{"d_mlp": 1024, "vocab_size": 2048, "norm_place": "pre", "positions": "alibi", "init_std_o": 0.0, "optimizer": "adam_variant", "beta1": 0.9, "beta2": 0.98, "weight_decay": 0.42, "lr_head": 0.011, "schedule": "wsd", "decay_fraction": 0.291, "decay_shape": "linear", "doc_mask": false}
MLP neurons of a small language model. Each row is named by its layer, matrix (down: output weights) and neuron, and shows model dimensions 48-239. Each number is 128 + 24 x the weight over its row's rms, rounded and kept within 0 to 255. Numbers have three digits each.
Before each neuron's rows, "fires before" lists the tokens most often just after its 100 highest values on Wikipedia text that the model never trained on. A number after a token or word is its count.

fires before: " " 47, "1" 33
L11.down361:071117166128123127139156119100091166137139098131124137107145126148151099113155105118149176103117146113118132162124093121110072110130101134104106120153124147121134076138184139134120125144156148105139109132151146138114088116132089125087122125150134140114132109133155174117128148115093117124078164139112097164137073054118163101122075137137136132131122120170141130087166165115135138149163120096126146136171131129096150155172133140084140144124168154093135082147139163080072118155129110161159141180140122141118116146128124109163117150147131125102087078118135105115129143127109113127

fires before: " |" 45, "|" 36, " h" 5, " of" 4
L11.down140:104177141148144102162132112147143102087105100093180124131111141131120119166126120091134100100109134158164136105128116135120116110118122156105138105110089125148118102143108159158177162176085139135122128071152098128162106111122112146092151127100164116136128147148128181133143171132120125177160140152135141149130101112112091131117160135085083114114134136137141132089125138167111166117134145146152113145143139128150196115148109125100129118121122109131141150142106159097109100127171113161099134153154117103119149110132107119134146117131093108141144157119104083147131153119137102130

fires before: " of" 42, "==" 8, "s" 7
L10.down589:131167156103135120140146167131165114077123123123102125114145099098107158133125085129153100147112134083128127108172140155104121133113119091167150130126131174161145104168096133135150154145107160128131132144142105144133142144105131159111119122111139133178145148143140087102126146120165140143135155088093113126131142132089106134109150137142158153124095119139107140097115135138145137144132114102133136135178177186134147132184113130132117160096120106158172156100140073119120061188103173133123115086115122144091107152111096111121092129131160111108077106158122162125149112123123128181

fires before: "==" 23, "-" 8, "The" 7, "|" 6, "In" 6, "A" 5
L10.down175:185141142104099136126134114108095081104124135156156127125110129146134108109090159098137143098136120089139151175131103155169103107113146146152134153129130154115133113113188138107115140133155128128157100146132084129139148090106089132153157102072158169135120103115141113145100149110155122158108133110138105137140140143126128106147163127114114113120129127125146137124154081115132126127127127128124132087083146137120119144144108113127147126100139141140124153115101095143133124126115145139120166081105144142118133104149167157135144126149189110129124141153117100136145144138124118093

fires before: "-" 37, "er" 6, "ic" 5, "ire" 4
L11.down585:122156091133134124121108121097153127143114161157117106137111152063137131127122149114147143162067123115126151140142095169110141121086136095071070119097127112132128145114125123117154161143113123092147164124089139139128181091126156110120123132151130178122118143133099100102084110128122115095172144125093118150149113091132120117094126147133149154146146136102116157139157119116118078143137208140150148135150141118133111128129126118129119139088115109107133101122128156102140157132140155129155116148138113166096135165179118112146152131210165138138124085096143150075138134126136122106

fires before: " " 82
L11.down568:123139161136135129126117135095128174087140104146133116139154143087128103105135090126106127152166172136098139137155133106116127146129129105120129093128111105125146136115124152114138186108123151165139146156155107140135147112105188145146120107075124109130095142119186100140109174113119103159139138122094110137134091148133075120121104125129133138092113112160164124129113113106132112131175109125157123129137103144124103133109122092155129107158099102187155145093157126131118184128126097124114130133108140165150183124123124099155112135106135132081089129123148191137127097160170154091

fires before: "-" 58, "ines" 5
L11.down352:163108154128141093131106103161100144147145143158141134128167120110132135158097148095133117131172110134148180155140125114148119094122125120124129123124161175136181128138107154087125178100109098132127127131115070128102142090107148107134135160134116122127109122160149122153127141132134103106110158117126110139140071103131093126135132138067140154114134101094152121101153158125148162129162199109105139133127131176125153121143187109116143113168105142118166118116139122089106110128124164103132107114144131115148105130137106133130103092149136154159103158098096140141133116123133141095

fires before: "2" 17, "5" 14, "6" 11, "4" 10
L10.down149:115112125149115139140141097123149116115150116128135138093112144127107117165091141118140098116139136138125149135126123151092136117136109093154138138152125128144105068130137110129168135166137175145105153164127103186145105104146150162146093132148102163112121144094099100187116162126123101128142130123139107131151122121086096114109139161101113185156102132080121110178219106114114119172098106110127119163148085146155093134123109165126119144180132121082129140091114127168127089149147151122107058125104129133101134147085116125153153147127158147124113131140085131162124145127141098080

fires before: " " 47, "ou" 8, "our" 7
L10.down531:101107130133105134099135100133143088109137146110157142131172111095163155115182165110144140101137138154110123175117156129166144117131104154095150134110122125111129146112135155119152153095124145122127132127111096144120070127112087147121117148089164136140143116130139118123113084126118152129074123122146180125124095108151094108152099116119067172108163136120141144124125123132123111097140130130134149181114141099141125150126147077090157103140136110096109124113123152099120138103146132179127159126132183093109152140080131106128156132110131157108159168137155155100082152129170151139

fires before: " of" 28, " the" 15, " a" 4, " J" 4
L6.down356:121105123104172102102113134087109131145176145156121178135114109136134120102169125132144117120128125125116143125160127140154108169144128151135143149136158107146156108145099144108115115142089098117131134110139127159114158126140103123113076117123143109127131094119130151144150159130078131109101078141152121144186165118113134138100121141115149121141153125097159088109125202123132101094109132077101144092148136131120149145080150161151122115163138120127124101178139089116146106126118124150146110096107140102149121124107164156115106125130138119136143103108140105097110132123166170140

fires before: "earch" 18, "erv" 14, "id" 13, "ul" 11, "our" 5, "ol" 5
L10.down43:109144128114161136088163128130100137152093060136177114161151091105131079125160160163113145101126145138172113109100139101153075140160144130144151108167101155116132151132160114122103149089161131152145126133091095142131143109147131114167149073160157149155136116146142153117152135114107134145133136125142201143141138166118132117095133102144147101124105077146148125168124147145103112145107146133097125132115112112109091119141108130133103077110126092113121140102169138176137133093134138137159124112132173127176098128155112167150144092123124137120150129133130127135116122155120144124

fires before: "s" 97
L11.down566:143136125155122135117109105100136122143104181132135143108110106111124147120176139136124115099149165134122149135125167115107087120130111147126130159091130148128132147125149090107171155147177147142116172110115119112148086122125124139110151103122113107139138169142139091109144120113112126088126120096131180146150130156097156121164113073133183122134125125123151126182105137139159116178133115117134097137121130133110110126147127118095117133097137124152135114104102150121138171140170114126118123102123126134146075180099124145115111122122139112122147130153177155131083148095139144078

fires before: "-" 41, " (" 19, " " 8, "|" 5, "ed" 4
L3.down477:113139125113148149123110134114141131203139099167132139163082128185093110097166108134086158120133136100153134090145097119148107123104115107122153059151124112106139120155161092133144139139165163122113137119090100121121120151144123123135115140110152145161190161132093143111144102115095150167157145127131141124099099116129082123113155110152131153130168083105159127132139109094117120137139114102112116107168111167117113131107111127185113130137119114136122110141169149116109168122141138131127119098112134147130098127109171131111138140160150112115096137115186110164110114143117155134